Weights of a small transformer language model.
Training: a variant of Muon for these matrices, 861M tokens, 6567 steps.
MLP neurons of a small language model. Each row is named by its layer, matrix (gate and up: input weights) and neuron, and shows model dimensions 229-420. Each number is 128 + 32 x the weight over its row's rms, rounded and kept within 0 to 255. Numbers have three digits each. A neuron's up and down rows have the sign that makes its largest values positive.
A block is one neuron, or neurons of one layer that tend to fire together. After each block is what it responds to, as a language model described it from the Wikipedia text at the highest values.

L5.gate104:168122119130148101074144129080147175190120145097099097098145106109184107128163072147088094097136142110133103085074155135078109062144130114112101101151172100100130160144123149087103123120069196172099169120108142112132161140179153146056088171169213128080164114112139100073120195146168130166096165157153101155079082114143199087146176133085188147127115189137113091114143112147077134133084111130148104116130121122141109023076116125116117133078137146072164198129143150191068115121075196091103078124132160096122162113146130157169210132145143131108103126172120150158136091066134117163
L5.up104:128076076114078192104099150123185098086154057223109107155100130156112171078086145139095166083148103115103162092153121163134102139140099158146136093104165121075076116114152144128096144117167125166131090112062132124124117108054125139128163200134182130118114144107124141093079145094106115083172151082123136106150107129145137163139128128118096138127170096130120138154136116084129115137148137089100103120089090203120098123086141131121172162156129153163120104116113032108131113147146142127131138147127102204076158125098149119157159163140112140132085171111210134089124151152109200075
L5.gate174:086162099087129071065149100082108133118031118083107189129165138161077106130146138165131125061081188138130136123095166138137155095138135110172119154123144136134145105149192129124177120130123146170105101186131128132122102144156099112050080126179134195106092132143173125102116126168103134155097164128107104172095161110124135114187100149100126153169065180085109158138147116115091125130072153066132105163052091136117123076152103149109104107138112154105072116135101146130143133184122101101162141214083189114096150129113144128132126101081125086157124124099153125134150147121117129183
L5.up174:087182046148126132099117142056235139156133166131096162117157092173048140147093119133125155116111157193098124136110161199143162169166170111104166113076113100091152156153145095103117149151144173069164138142161175098168182137080118066091059084158087173197078142180151127152188120133095118158134161141151183137140134142156143155123132143145136128130118101149138082109163062127134151135128121082145143205153101159149142112142099180113143115159142097133112136148067104153145116129133170121161105121107135084093106179172112156103071126081087120150169069180161159125162135144122167096
L5.gate418:151139083158109110155092100217102118094186070118150096139126107126145079164122130090118170116114137134090146096104160117169132148128143107132142151141131117127123184076124137151102183092129137136155155072104065158116106066126098101059081139152125135180098128113175103116111174088081174087101107062112162125093133107142158152141147152030100145106153170116089110174094129128101096097122132091135153135085152104139187122115116136103124102105094205192107087056110054148135174139164108114179126144185153183102100141129092114132064127150180169118082077186121166157076172088153184166
L5.up418:130168064170096127141060121160102165175093113119113065113151135136109099203144120105099168085156114085087122100076146117152121142136152087116108155172139195153190152168158095114085132145094084157097172085141101185122090145099072167050125071165165152115088120074190176116180170083176169156055141112085081111102093099137114096146157133117094106126120085066142103140123137140102109116140118123139119123125106159135153155065129082073147039099117200136104129089140115134129136171134119145133189168117128151157110151165104108068126103161169122134146125118106175192131148096112136134
L5.gate751:130133141140119097103095086093097122094106132073142112191128126091125114105130117110129194126091080101109129143098198139089099041125126216158129135118149118163090149101118135116121131125161200162141126147151075156088114116116143151165146119149125132146147113133144155083127135125128153098141091072149135116096096087148107175156153186122098137102163151133130131140247170095163111098157185120102133144131156129129169140117146151175123100092144155061101114082141127200153129143122115061099172194133114164145119117100146101161149179153118116126174117142145121146136069112147163151
L5.up751:121110128103121202130123069163099105105146084073179155147100126106078085189092146151129063109141082141129122140137095150166142056182144075095171113103125137108147118120099084119123136150090062096127152097166169148116149086140120117170144108150093181126133105128106103176141075132147158136126138137068174143111112105162104071113117072159079088115086142118185153136075093161122125116103147132109076150177170160135132118159192150073135130147161177164178180148108122137094057078160151124131135109180151126130135100129097203107167070168133118104127108157176148061098159179158110126
L5.gate774:107146133128066085068171150119143069120072111155097118104187129150139084112133102110090081144139172122127147132104145143133138052207077117171113097153171165213147154138131066118118117150139118140122142095076078088137095170151075161129135134090213174135125159101174144085137102156134134133111133128136121155080170076160127106097079148101099116187164204122100119062109096156075103161159069124141140125111055084094132143102117138159125100128164101117133160121207128218111186183137147113176138125156131142151151153109101160077152139142125123132091122151144096118175110135101125137
L5.up774:137193216076140156145157085127139114204159126190111064141081152078107100101149122139123133078175122130175139128121143154130134128164120055118122105097158164107139110104135134147144126121128153133116101172086126132130115087109150061159156047115104147106124119079132153087096131166140166117150106110128135121091111093130110155140112173195112138114107087135085139083158116156117132114136154154103171131096102119140150117130135151123167165107131084158130147069051158159175136104092135106138163087150141122205122154120126165114140131083143183186170088157106143125172076114041162127
L5.gate1328:124158108092068135094188130058093071129062148165119091122084140116164165141130117136133186126123166110112080156126136129145084131120114117180100118162146106105145161152156089096041138159102087125123172099131139108128160147140101120121131116139116109137130094122133092096131138126216094076053126105083116135094112077141144129151102059088102118081117186114189097176135152171135128115148145148161134105230141105180120143065054115110133088093114135109135146132223141113060130101071143104107111145085180185087158124133130077132111116166122184138109133143195105122110188136141121142
L5.up1328:186168132084135178165118113113087152131172149089178064178164128116181110178115126149107093114072096186131119109153122113134128097146151081138100140157149113106106092109149101099092191130143148160127215093121144148152067135151113128176131095118161111151151140093167093112117117160127085153052127112201107153145104105122142088147098104109123098091129098135144127143125127120160146140151117111107087131086134196079135166087127090092154056095179119110109087101140161124100085126147112127181153225125145119143133173091167133123123172159098101084079131115090133139075102189102166134
L5.gate1333:150177136123098163089109115134174150159180091154120136150105125138058098130128101086138129117164156085075128111118167140103159137170091100128116133119128102119149169067101114171153163144116150156124156107096123090120144120124075086137146117121124057141089138146104165113148109106124086088157140131147092119064102138121210083180113109141198158132118176164079166094114060069161138140138156147130060096181105139114163116124105130153114128121138121175101119097157135154145121134117058128115099180126162117121125119071142136102189088158138114153097115141111105203158114187142150194
L5.up1333:131121084144091114146098106174089110098137079123131082123174120097137170189115076130171120119085149111121131075151157122164163121052151119135188122101211143113134068155095094077139127123093066150128140155120170188120124123158112119161086121126102222165147167156222112126109147116134111126090145160138102131125061071178112095100140110119143128143158180088102112162159184110105112077108124122115141164087074130101141164181138135138135054162190156163151123146077123134112097122075039121156112138118105138088143169073133106133155079148107102131099150188129129156123145151137134111
L5.gate2310:163158073129092151115089118120160132214101161129131092146143080151207130078163085141116092204088101149103127133132082126082154125146125110101113137129098138137146156151118131129145086104128100085134163088098083110081138136116104163158119138143177139144138180161135088163127139128110123195138166130123124105089148133197122129127077138075104129145121154102132154130097140117157101113123169186156085044092134118154100156117147127136074097085180165150125126135170134073083095168102193108118203120158137129121131120126091086139089080109151080128115126148126129085138123111099146108
L5.up2310:098176132143099131136160099134118115104112102119088127099107139149107103157187100085095184083102130120110121123113214168112086174130083137135140122112110112146171101157164108153129203138108119129119129103104081144114126109224107138146173118104082110197087130117210093112116141184112170127099136138158095189016145177142111171191087144102099185157125180107106148172141133189132161150081140118166124158138104161169169128135144074158123138155126131178112078124125099164128153153163122086169131178103139097101112168165073084099122165124088132142135124115154125147091129182137112146
Responds to: Comma after names. Commas right after a proper name, opening an appositive, list, or place-region pair, such as "Connie, who", "Kaunas, Lithuania", "Brett, Ken"; also thousands commas in numbers.

L3.gate746:112068115130165126135138120119113082166048133196145116132137140129106116157073131112152109102171126112114164170126178153133113121136129147137166112133124136140193140125107138124163179081101114167153137177149094081104061078159145172102149152199145120119119131161108119095097148122182190170157168093059139173186118116048108179133145096110183130195130086149162115124151099115166172166132070090097113148119137153103141154103169105213063132122110103117113092119173160113114156169148149141191080141150129146093093114099145140163153137117100157083147124136177138108169165120117156138
L3.up746:159051133125160140142139134137096098109138101154117088164117139143150162142060100097166086210106129113122080215139085191132158125113127134156139120131104105082109149114076140130142158130066135184206105143121122198127175118113140139167106117137117051106155150159104108050151174068114164141138138109110211113137094159093120118202088166078154158201080089140092129117138066104126161098115097119127147196093071104068079135096156206138126144123134145148147042151112082142141116085176147099170134118160099069111148115118135128183105120155081089146146132138080095098147143107062152097
Responds to: Proper-noun word fragments. Word-piece fragments inside or ending names and foreign words, mostly in lists and tables, especially a final -a, e.g. Nowsher-a, Star Ma-a, Qar-aba-ğ.

L5.gate592:131201083107141082114123121131136161131149163075080130169076098145147124107145145159131150189118128115110095068132123145146175100091138088125190140133120131077158140131137121097163128151144100194157096038133124100139126119128121102062133120150092129123128084162099127095108168102083090133122154135186154217157067073127122083132162141074141086121114139177157127139126069167101149147126134129170186129149197118086118138119090148132156086114130129127149088150084100106152123128153127144099115128177141154071130136162125119150069121134178064120119146104073154142085125156109115145
L5.up592:127114068088107112110122125137120137181169116096139199162129100113110102130145186157095093069069117092120129100116166072100091091079113130103139096160148096093085106083108144138106144155140158149157111123041178067103131159142109133068069150150154146166150123108075107189161182081107156163189147168121184139141057137204073147139167091209107115176115156133147150156128130135118128122151119120156101138189102152134185110148101195127115120093112066122096147200141117108163130141086130104089180076120091095149140120156169149110139173071161052144141177150138159161135185177103129173
L5.gate657:159089157141137089087126112132090136186134111069015094139100145168155106161220103151112156160118196142046108091159130099121106175111151095088077140134083081101090179108126153123129153107143119150120147103067098154135089108112101098088137107133159146101149126155176176113127144133145074095144166110145105171130063105154108077155141158202129118138123152164127173177132146122090107118180114172146141157117101142144146097137081120177102205148112147070095100114120132169150091056071125105129137143113182095163126113114089203138106105029105102105156098132120128178127166143142171167
L5.up657:113128128125143080130069107136107225183073124094098038109132117163112130160118069155134150151141138157158167142087163106125130104118129097133163103122112119096175119128092085175158103120138149172115165127125111109144066058117124111129110095152184150101130037130195138083149160138128098162136135094187084197104137177158145164164097124147147157085144167166148158082081146105154104182150134121132137054175146115162103155144121111077146120158157174099073109088168190177119158123203129127149130117126139097116125134048113106113106096149107077098111100131065161137149153163103172110
L5.gate1472:101126106092153116119122121131146089131164142116133226139116136205117073086159135169145102069128153124049113156131147166093076107183137148137089078155106120099129145081178136155197116126152129129191101073158090078103157103156124104150155171050134147060135055122115164093152105146108149112106132136153153170124116147092182143152085169129125139176144118136153142133082116111126099145139095117194140119136153117121099183093111129077148167196114122107121116114167116185133138133118103106176086139081120102070106060150140106097124109128150122138115149140110111150169095078170134101
L5.up1472:124114132154155156103163074123134129132121104197121114186145137151094125169099061122154121085150115127100104091115091190128129133114148122123159089145074119119140140101084130163175120110131132132098110172132157068142145128098111064178192132160190096138124146089115116095164160099151132146136144183145112137112132160163194080109146130166129165204079138148108064146142137129083122162130164089170121079188163123117102123074132118224121130107061139153094106140167152207141125116137097090151090114135124165147159130132093157150102126107089136122143113112137109094055151063116098113
L5.gate1637:159164157167143110174120115152138179194133131137137122181117118129104062149137137143134148096134211112130142084150152102149113111128150098112099097135092124096160135132123134110117111155141175126163142087130152080117150113174106074174139123169165145152163128061095071105061102145091134117119137066135128147094136148105191127138109139120172157119105148158154048148183122079171138146166055136160134065105108121088148063169133110147105114139107157125089112079120167117167144178149115097122108131129088146111135123105125115107149163133053118128101095126073135153128126079111140203
L5.up1637:135109133148154214117130148129138089154130129146170129104137126164097111106135118140139061099088088149078139105121194168123092123141100107178084159160112082145149137069087119153169117128129084203145082145129206113108111108125174110123095164159158150145138125131136122131169157065101154178108180118122167166092137183065123091136095102112130126135131140150174112129125100115171142130119118150156122104137087069121165098125123097133113139151151077106114135155109155137146192186164148066130084069128137165096106124135114100169094138093127114142050072133095114073108107160128115127
L5.gate2133:111132100125134212163126179075157113112078109154175184140143140149159131115115089144174081156139114136122111153106142127088138114152111077116108131224075166114135165124093120176129141156085136173127064169143110041125118086131126138144134098134160147158106192091104073134165160103122114156115157110043147138134155145153099178143099100150157103118112112137138185136143120131143151142101148184139098110091088163065109039122126114190064156120109132141114135103134083206164070116096121150110130149092089140118092159154092116176131115051095125130124121146099128095143098132115105110
L5.up2133:179120136112101166110119090138152159161152102185160159166109108149154101190082126169127091082149123123055180085136131092122182082142103114141117156165107108083160089083066094129129158110123160086170099108092097156112130136124139184134127129169090199082107116183150103088091181075163129119126173082095171141120085150089127138126216186117095153177095104118145213157128110145137096115093086160137154105095109146164138116139099122076127206107115092092073148108150137141174153159168109172125140137052106116162137136110181120147123113167121163097154181187114142134076132135136086162
L5.gate2321:143119074153144168151123116143180117186057077153136120185102168166147182111125154060134137135140160165145111115109148094118160112108199107142152106132156135179121127077090166078195147195147111107142133079161109132066107125161161097123151168115149171161098173156097191131093095102092163138113146149077106076127113139141164095154149099109133158150135123109100133143121127120128161152131126102108104112107129175113096070164089152104092173107092125067133144161056106116151128085123143074089097064117150096098130148156124160116173125077167172109126160102131125109150155100134129112
L5.up2321:169099137027111132087116083123120107165162187168140179180122114134128159167149142190067072136157157088128181158141188129127104101116141149138152074128137016166130163110147082122066111159163150097142102121145065090136074135164078121142135140102152122188062136108126124194137104152166161104144138134128135133064167076136094117176109103121131135093113147125149163127144136186114127148118208114166093102118111156156143085172137159095147125109082046098165121116161130131106101117192153107091138070163149107120082175091171160145122170126112161107152100089163108133134065177180059104
L5.gate2442:145147134124127100115151139108150080185167112128105069081128186152126107119136096138179148113099089123135118136092120176145140103161128174102071119171110074123107154082100107165175163130104151102056132101106128138091183152072127109080161098112155089111127132138075101064152158130159197101116104146159126189142135092138121134135200102173108166086134095161129151130069175050147196142123084121149043104148101135126126160144136129100062166173121059140089121164172123185119151139127124110137156144160088145157115157092126167171086111156137071128136118057085166110167123102139108132
L5.up2442:122121068166214127115160135113141102113169107121147134168108153157114086171166162083142114152111164123159126085140126080061147140164144064166120153177191154097163139109112123152105188137173124100137150088101111105136123109165142125126134137129116142148082062110127078124135136154130107094107127147126149104095046183078129133090173172164127159134075121138125070128115118117124204146087146117219105171116159084131109129163122170079138179137118118147138110158082128163150096157111214078113137174100159114131128111141104112103106134120123171122176122058117144155103194099109144125
L5.gate2552:129119118137149193159149085127161182116095078111150110141122118096102082109178102133163107155160145141106181173120112075153063146161186128120160118132105089128115186105111145157216087104113027101094149123157126112150101123097150137120080150130178153150107105137076129064098136143132092147142181069135158105137130085121143197139147181138143117120126174068131082182176167128138093197203108121154167108137154123133088162103127144130093212110209105101072177090158123138203085159177110117093113085082140123124150120098070136146086109152105123120066115097089099107116138098183119175
L5.up2552:135137200122107150096134176134096127182091186079119118123155145109132175145195098072100142098124111123115176124137141126087168105112154085137153128205174145103109179173126085120188126157124073155177058072053134106085164097160157126164154144144117140114189174127127132135147171093189135082131137126148124107161138174158144077070128135151108174157157134176108079164093154142136104093101134083148097112127136102100079167118152162044148120108144130142086167131100098126122107148108108142161160128155130157076141121098117117167092169122163141209171121132127119143104082083114125123
Responds to: Mid-name subword fragments. Short middle or final word pieces inside split proper names, especially Indian names in film or music lists, e.g. Ragh-av-endar, Sriniv-asan, D-as.

L7.gate19:114159100142069132168088100134110097144167141087048058111107131088114132152121118138134142135027158131155124132083142120135109047148111119179165097142137133148145089185197160126112198114135110145134078094089126192089156136113177100053136110146125119133095142090152104173096175111155120143112130131121124108150138189148174145115191085105097108173087116122096120088130086115136082097115086079092177125150121112137119125122136175128170155084213079146162129084115159115099184122149114134160105102090121158109093126085109111192150094091130111083112122131110188165092086153062167112
L7.up19:091135083079131114097120122110097084198124082134189177138161131115086069169131167078097138084119106108148134113133161179133144034108137164161141142158126165192075093107119127148151137122111102111072103170115106132105113140114109117147114168107102121078154123159186113049140172192122128126112119129142149108096084133121119143142129134057160161176110145119129169125086157107107120065149132103097150153129060130086157156177122110132180107162093133096108169119070128104147143115096093116104160112196199091112137171070095180153104066121142165117136143102134135144159091097132157094
L7.gate906:125090107060173123127051058158124052131132113123168125128104152097137147125137142132137119148133166181168176126145158125142158066124107080130097155119071111168097142118156136105104146144160123159144125185162176107118100155106137120100152114098170115064110173131165071126147138047120144104114210159151176159157117147106154089131135195097156164193138170119158121072145158171074135124133086088096137121103123103144145085139160087155129109158081143111177107127147180122097175026133101138183136150123178132081126160138145089187165064159120190149109168046131161146124167154080149076
L7.up906:183062130140119156067064135183155164154102134084146135181179091082093144178101082183142126187195095101132150146163138153175153079068105185130091108118113084174154121136139093115099108111124146116142140142122081138086158186135120127169136167174119130118164111100123134113074080137128113122123145169151104134075116146166111113131103108156093132138130178179125144114078146091027086125142144147143102124134103095068129102153127150157135215154097119098093166197074151104138156137156154148108137104142064134130113118158159122109087166192206179141124113073113143142131133103161131135
L7.gate1034:134137143179108126111137167124167138088091100062117159105156156168096107204125086168063121061120117093067116086152122108109082148107085130119189172121141090155151057109109108147135132139133114098163081239119131095092137166164117096159112156136093085145126109106129130073140086186079119121152106158085109114221088124193161153155137138155133118158119096138135068121129156115143109125114132142112126144090129098152121170097150174109091110123045135121126074133111160111138173104159113170141186122170117123125102091134135108123156156128199125134143107177113152132156173098141195127
L7.up1034:082149111097115165107161130091175107167121128117168119147146089135091086159118100132126143122191102169151141147038126138149162100217122033100118155131123101170105110079158153100132134150123135098143144134115111138072115169074186181121168128133115129131151108052127147178146205106129085157150169110090125177064163124099145157138150195141143193087146153120103100122154105109098141073100126149108089132119149147082183066147083115170092084140156180148136166123083119119105136064119158147097128175080137182124172124068127115151142127094157198122145144130142119129112104112111148165
L7.gate1079:185164109074223161124120129092136126173114109151078107146120050163153102133117143172116136046152153148140185112111119065180161138073126097109155178125107189129189130170150129085194164183089118126156110111158151148055168090145120147043109134149084157065119152129110128121190180103184130105124123149118136131086152191083153166186173152121150104157107126088106070191168132133095120151144174145129164169088164146168157095138130135083121139130151130161206111083089093117120151163084114130179100122137136174139157116161082089172163151150164111086078152080041142116111140127169121103
L7.up1079:107184088145112113120156144063180143127162213172072140096123146096121114118139128154162098112120083164178122107160094131136115092160135135075113146103121123090122115097123161091075181137130094134082142090188085115146143102135135157124132150151160177049066119083155085114133101155122152125133148157066097144119111136151135129123148057109108088119159083147154131100171169147165172113126148115157156112094142182178131090109112130078099128099131143151137144099113086112157108107212109117101069181128071175154156189105158133121114135109061070130128175080136107110116116060086135109
L7.gate1474:142127153163109139047152083203186076113027158082168148147164144139131077168130167142081112104152099165143143125108141117149155084100128100162152170166132147110192091147144177127115156102116123082110149128069106146151145139076151124172111143108110091098127226122174122081149171094115124129177162096166154159146160133119155120088143162153086112139112095127123100082151079116119156121109148091142114120114131103186140152147118097114165106136158117127131107092116131082080180092091198100110177111141134057119142142094102106124115114133117173165107149057085142125124134123141122137
L7.up1474:175135118118142166137179099144114088141107149138140171139186138147130098169147165130174168115072087187102142147093133158181136075080083096117068158126178204103169137151131137081119120157154098168141163149101046112116168127133073124129157075109145156085124102078215145075104168174113110075126143106117096186134135182169154155141187186141069122152142119107141111129157078103125111139141152124136160146145100098110113163179105126114147120124167132130116124096151151102082112227091188084080158101122073086137146156121177113137150167124140123114103175097142148153143147155139141139
L7.gate1622:154181118121078145122214093144143209106169167130185145132158126090120082104102106125104129181061127123101079137128122160141148115144114141097117087130132164096158100143117160148138136096176153117073156109086134160089105224144156120087077156122157180019119083141139177113095090137148113111164126118121207147127072121128126070174156104083162115086132172173191088150173153126117102108135119147137058120165068145167164112090091128082132087148101106128157164149139161069145144175131110182086104106129079163146121110156126159124168163129091165124148153100088143044143175144096140104
L7.up1622:156167128090122188150195116084103127128128143116187130117091095118170154191119135084105019119098138152115120107145108145193137083111125099155117082130146165121155064130183088100121141179139077111170113157155160124152111093164119095164124119070122173100127161096157063120115167117162122152125075148122114135106161148136121108170142120110143182205150134102160129200153090113090115112182141129148184118077143111157089123121091092121149055140058154159209111188095109123141114128077092107119121111122219111143095139101131102123138164119100104135143175165155042103202188076100114118
L7.gate1725:143154112176074141082100104086118115113121102119122094089160047128126131111080098151128187129093102111091117132060144134124084173123119117139117108110192138131099064160101126129106135103137088099158058105104098130136147132098098208194132121100151175186142121122105133160152113083091181180124140117129114126117150056140127113138146151156161192127129102142100104145116193115008138128120241012095170127158161190144151172118132129109076130089115170167120201129058089092122130127096184117158138195133115139151069120099107155113201203103125144172118154156117180146114191118125096114
L7.up1725:133149162093135113100144083139142135110161107117144132104102095126076079138079152124117137076137118177142142184135160092132102110101103125114181078165127121107095151101127117121141189116100190167126108146191130127127174100119069114210099106080120160096123193114141090117106170164113111170150111087136151117115043136123134106091128204100105152157139111134111185110100135121078122164099166054092130162098172131104162117098133132051120068153124132058163134105145100154114143194145141125131194124131088152121090083149046171158152109160195167138105149160138160077136130065118158082
L7.gate1902:113094134162098148170130120128167108121103150138148154129152146145035192106091142129111174105108145120129149164111097157140136135098074130159103137119170075124140062093133141183114147162090116124094157114076120136071149125170123147124123088128158134091126126108135125172145109158129124113070164153141109145106101215145118163131118150130160148131146100137139152178112077119137100163142149105120090171137139097102161144184061113132111147156163126165103154125043207067102140105096109063126108104163139189181139116140089108216120135056191169171120099084146145091139137113107120179
L7.up1902:156158113130082116088116072083147120091096138116149084113070112095127110146123135144135095116136106115135125065110141083138150086103129121143117127074099125165156156146134126129121158146123101121093207126101123113131113084130152173085138124141107101125139169123108086123124123103131137086111166142141143179109136123142166121141132141185109117152161166163135090139155150099174120050118088102068109109184154156144131121106117111107163085092098177196115085049160085149125182153153120145124064066137115142117110159119098159153101152134149118117129098166158116121088104113126120141
Responds to: List-continuation separators. Commas, semicolons and "such" right after an item or date, where a list, extra detail or examples follow, e.g. "(1889, 1890)", "games such as", "German, Portuguese".

L3.gate876:174141176129130151168133112125194071123120152111095112116110084152140151119164112160142160095125163107148101143175124100134135201145107112165163133112118167155209090070082102120134137143108101107099154085113070125110129108173086180142205132121076107058157125104168059122039137119128191139143143095069095126098085137134099096086101105114168132115188111089158132073156069129152115137178197191071155161168104138148099110092107096082172055078119107147113093138204130119108116133103123126088115104123139089126144155139129129087103090136122126173098137106132113129115134076122129094
L3.up876:141129147159118126113154117165156105116109063159199082143126172120099096225144162100162200089152128100124131145098130117131098082148113117163091190131140161093096160139148125117063180111085115161082147058185154212150101085127121143109110104121116149141106164159138123175196185077077114112051134131056140163164161090159136164118101166128142165127123158061087174095147146116126165126119060133124136131110111105078117205173151150078126078131123152132108098099075120172034127108135150154136118160096153187057107073159104095140118126154126108162141092166100163180119135118145171128
Responds to: List-separating commas. Commas, and sometimes ), or ; marks, between items in a series, often just before and, as in homebuilding, architecture, and history or Sam Bush, The String Cheese.

L7.gate240:163140110126169174125158065079111113118131090114122151135146122137162150131129135129153131105125142117119139184105162110148089137157143146127086153160115061179074137088115109101227054251082099128078136047060131096141168106128148115150142112135120139076186114104041113136115167075154136151148141136149116146142148082166142099130099120037132120111119146108069124172169076197161143187145091146155161173061104116128073128092126111103065103186175040098132107146144094139122162114145145132103133117161134135049137108120150143123125151124151114102113086112122102159160120117093148096
L7.up240:122137133129184126119085090091138099123092117104143162158110193114144125117113132088142113136126168144146115135098183137119120145152131104171186118139116126052075165050151121082148125158098138088159150074040106120116154119069156115153147090126141109139137124190135102162156111103168133152118172119153113204176129173107151185137058145148145142157127137098135129126129118130059106138099109150083130100116090132121135127065100105066143147171147160145119112099129106117176123109072130098099106111058153145126120107159094158095162116194082129130102146095072112084166085118123133224
L7.gate459:186182090147160114110122192093094096140123119097096135213148151159136125157123103115143130163117122131131151126185163115128094135182147129161117127152118098135121053054067104081118104138109106149068071118120118101134169156133134112084077112098114198136136103103110142074133104090134164117130155110136138153121173139094187115164102160167133132121130097130115187134106102194140078114202122114122148133173086067150110124121121130090113181121132148064107123078153136094218075099137158174138114205118165110114168084163128086124091118106077168114068092218118188151147097139091133125
L7.up459:092172107087159161139119109084116129210139089128084113136143109178177140160111131237092093172091117077101100140121107150123079057110122130073166125112130153103110138107183126149160155166096090156150093109112109086127152133113121156126145127113092180154150189118131138128095076171163106118099124148087126125102101161098163075128111128107202142142105106152101087129127123160109108142117124110141113123096169109127118141148138140162135127126131094136158118099089148122123130156141133147167124071167140144156204064108143161088090113091119151116073127091125175155119184125108148066
L7.gate618:101100117085152141119180141172174153141066125132111150182139122093139090124105107166169116212129205097136073210061172151115077155112157159100095155188080110137142150088074149121181054133078166132098093079096122078083124101132190180085097121163108107188168096150111147097091080125085146134133125112148145147095109174128128075147156155140150130175138121157148129112154110131182188162140057188132130141164130138121120109150133126198099073135138094109097131099184116103125127146175117147122132143149109160125082110146156109118131000144132173140148144102114088096068112035148098142
L7.up618:163199116114127117126173169129113128101128111152103160175141163117176114169148079127118108142140112123105128137091140113114128117141109086163064154150164106117116114115105165170178100157102124094096091056127103090140131153144128139141117129162115122161136085181083127146121133153103101163115047167070180171111137158123107147108150180108161137141059090163134109060159089127172182095147132132117156098133147110135136133130066094159120150130152100127115135122163129057165144129196112162097111159149121141057142122152142110138131148135140123138142152125121118144138104086143110084
L7.gate1007:177161141123108204095114095105134126180138151111143167169158135132157109096089166134114115091084087191158120167090118128115156153085166110126167175093096116135175169108132112141154127146110117139122148149106116125127090071141157122094184113110158109135101133146140116132121170163113089147130198074095155157119103110126117142142121118095193095119092115129157175134080088135139113159101074103134093101159116129168151142106121104061145072112140148118128058095112183168146116111173156142101144120108112163092176144107098154130090182159076102149109189143088106126222137123183141111
L7.up1007:171183124154131129118163105128142085146089147157144167067144121145143112111136058137134172130089171116087131134139128126126103133167126097058106110108156082054113092117117124130150137145125178122135078120149092056133102088116155103088128060131144170138153128111079143058140139155108125147150148112125212148094162104142165209044098141123101144191108059150074071170065101114144093075179083127127162116140132098116122097140094109157104086162125028131139146132135106231124098150117113074150167137164085119148152137115126109169161153073141098103118137110123147173133102130141108117
L7.gate1384:187172073110130163136161148109152097127108096129140126162112073190131108122108098139101137124091147117082073120078117138107120172099145161156109124192151178121148134034168117152136140094106117140158157074125077104134164136153063082138183112145128119145132186085184176101147139107128135122138141109164134080150137134148139150143120182162108155077188139120146096129161174125130071133137099102142093131110062135141187109143127111168126157084101127087093144107129102129135139178153093138147121134136183146184089107119168046121105128130108078131126166144169163151096141134149201166
L7.up1384:103199131126146148141096093146087138105152121135179176134103178121113159150106143085144159061136141126059135161139129090104130134133144109102139154134114103101096134123177123114159056086112197102130130091160099144086054108127098124112144112128130132149149095122158123125102107126081120072114120126094134181103112150132094131132127159058141145180151112126134150072111089144112145145172130133126165118179141163094149120159063121087137088135116111150104100108135163157141190114149114129129101102109193131172123103146109149115080123171167116154109187090125140156105088109124133139
L7.gate1987:140120168123112159146117153137095144127134170135168157155133153185164119119076119177123140129078129170193112122112100060133118100146100104080086136150108058111174149165094095136168123139094170160099163144141125039082092142129148138111088110138096175140147146117068153048067136131152051132110120099075142110110127125132137094179125147097147036098125103144147172125080118131124065139178072136101127173047119105150142130127069058143116131118093128117108139137127105205118118120151178109134084064127119104140162144127157152178130050093141136107128171095154183092126141118147095117
L7.up1987:144114139134135125126178135111090072114142192135174167128135080082188118074145125127110156173101142158091153146112085142048093126145194104089119102087139074130138137159061113109111115136107150109052141123132129090175098178148142111127151093125145207150124110112076145085103150057153092185130159182145136161085122049124132159104123122120149135120172144130177145169110080131170180161097127159112145112061133171163162150101101111190178149194165119153081140052109121158117108162088156106117114148134236104156126152179145163173147048081137130071175137118089107141144147074149118123
L7.gate2379:149126114081170187065114090131068130188070152152153138153083114125147107087118142122109166154130131111125106129114116136093116150211155089134138069185129142067110132093091145138142114143095163152144121096108142145078109115133119103169090107119140160113177114097189114119085112098080154125148180150107115160135095185150210111104082134113096135098143142165171119155139129084069093118154110165076147050126113135136102148143109146112120136179092123161093093104086098127152172120164090122137110135129174188149096130117181108159094095148137091110126105113105142186184094138163167147
L7.up2379:126154096183149146107146134171090153118131145203104135094120160130189075055113167154174105119169158144112123144135081199155114118197140139123107077155130083108117080136135107083140118128087114139190087091107103124082083167188110106124102107129114076129107172104192140131082141039152063173086154057141116127097066155138125114132112117125170127143193162112143114140145102094112107127121160135119124072151138193071145128116099099165117130133065171074102118108124102178150149043182204096127064096094131092042123152110158124147167126086158118150124112152103143115167143142105114118
L7.gate2518:155201168150109183129101095134087110111091151146165224136124139156159130105153114127106166102149135103117147161094120073086145127159169117195111091163106081123156161080144136116166157153087106116184085120144077129108151048165188162160178126108188162152137149132152112065057144157101137122192144091133161144136144090141166215139064133079185132136121186079113092127129123102174081111174132106177081130150155131056119099149104148103113129162145100147074148133098137086182179152124119121126075135083145193148129086131122104077118118119108131107063118131135113168135126121154147211
L7.up2518:167206109103133144101131150111154110175085076117108181155135127115109139191196154159109128110176120112131191127119136142068156173137198122119092182182149108124167129034066178123191125102068148164123087087093114159108088128161128121089181078133144143108102103129147112098080085076033125153114164109142150081154133144089122132156092071129122141109207104172099109118065084142142092116177152103113135101108077131102116095133151098171103117126100088103095121171149187114133142108157158091164108155092125148129144157144085151110118098138174064145126143099119143109160081108098152132
Responds to: Subword pieces of names. Early or middle word pieces inside multi-token words, mostly Indian names and titles (Raj-end-ran, Supri-ya, Star Ma-a), plus common-word starts like comp-act and k-issing.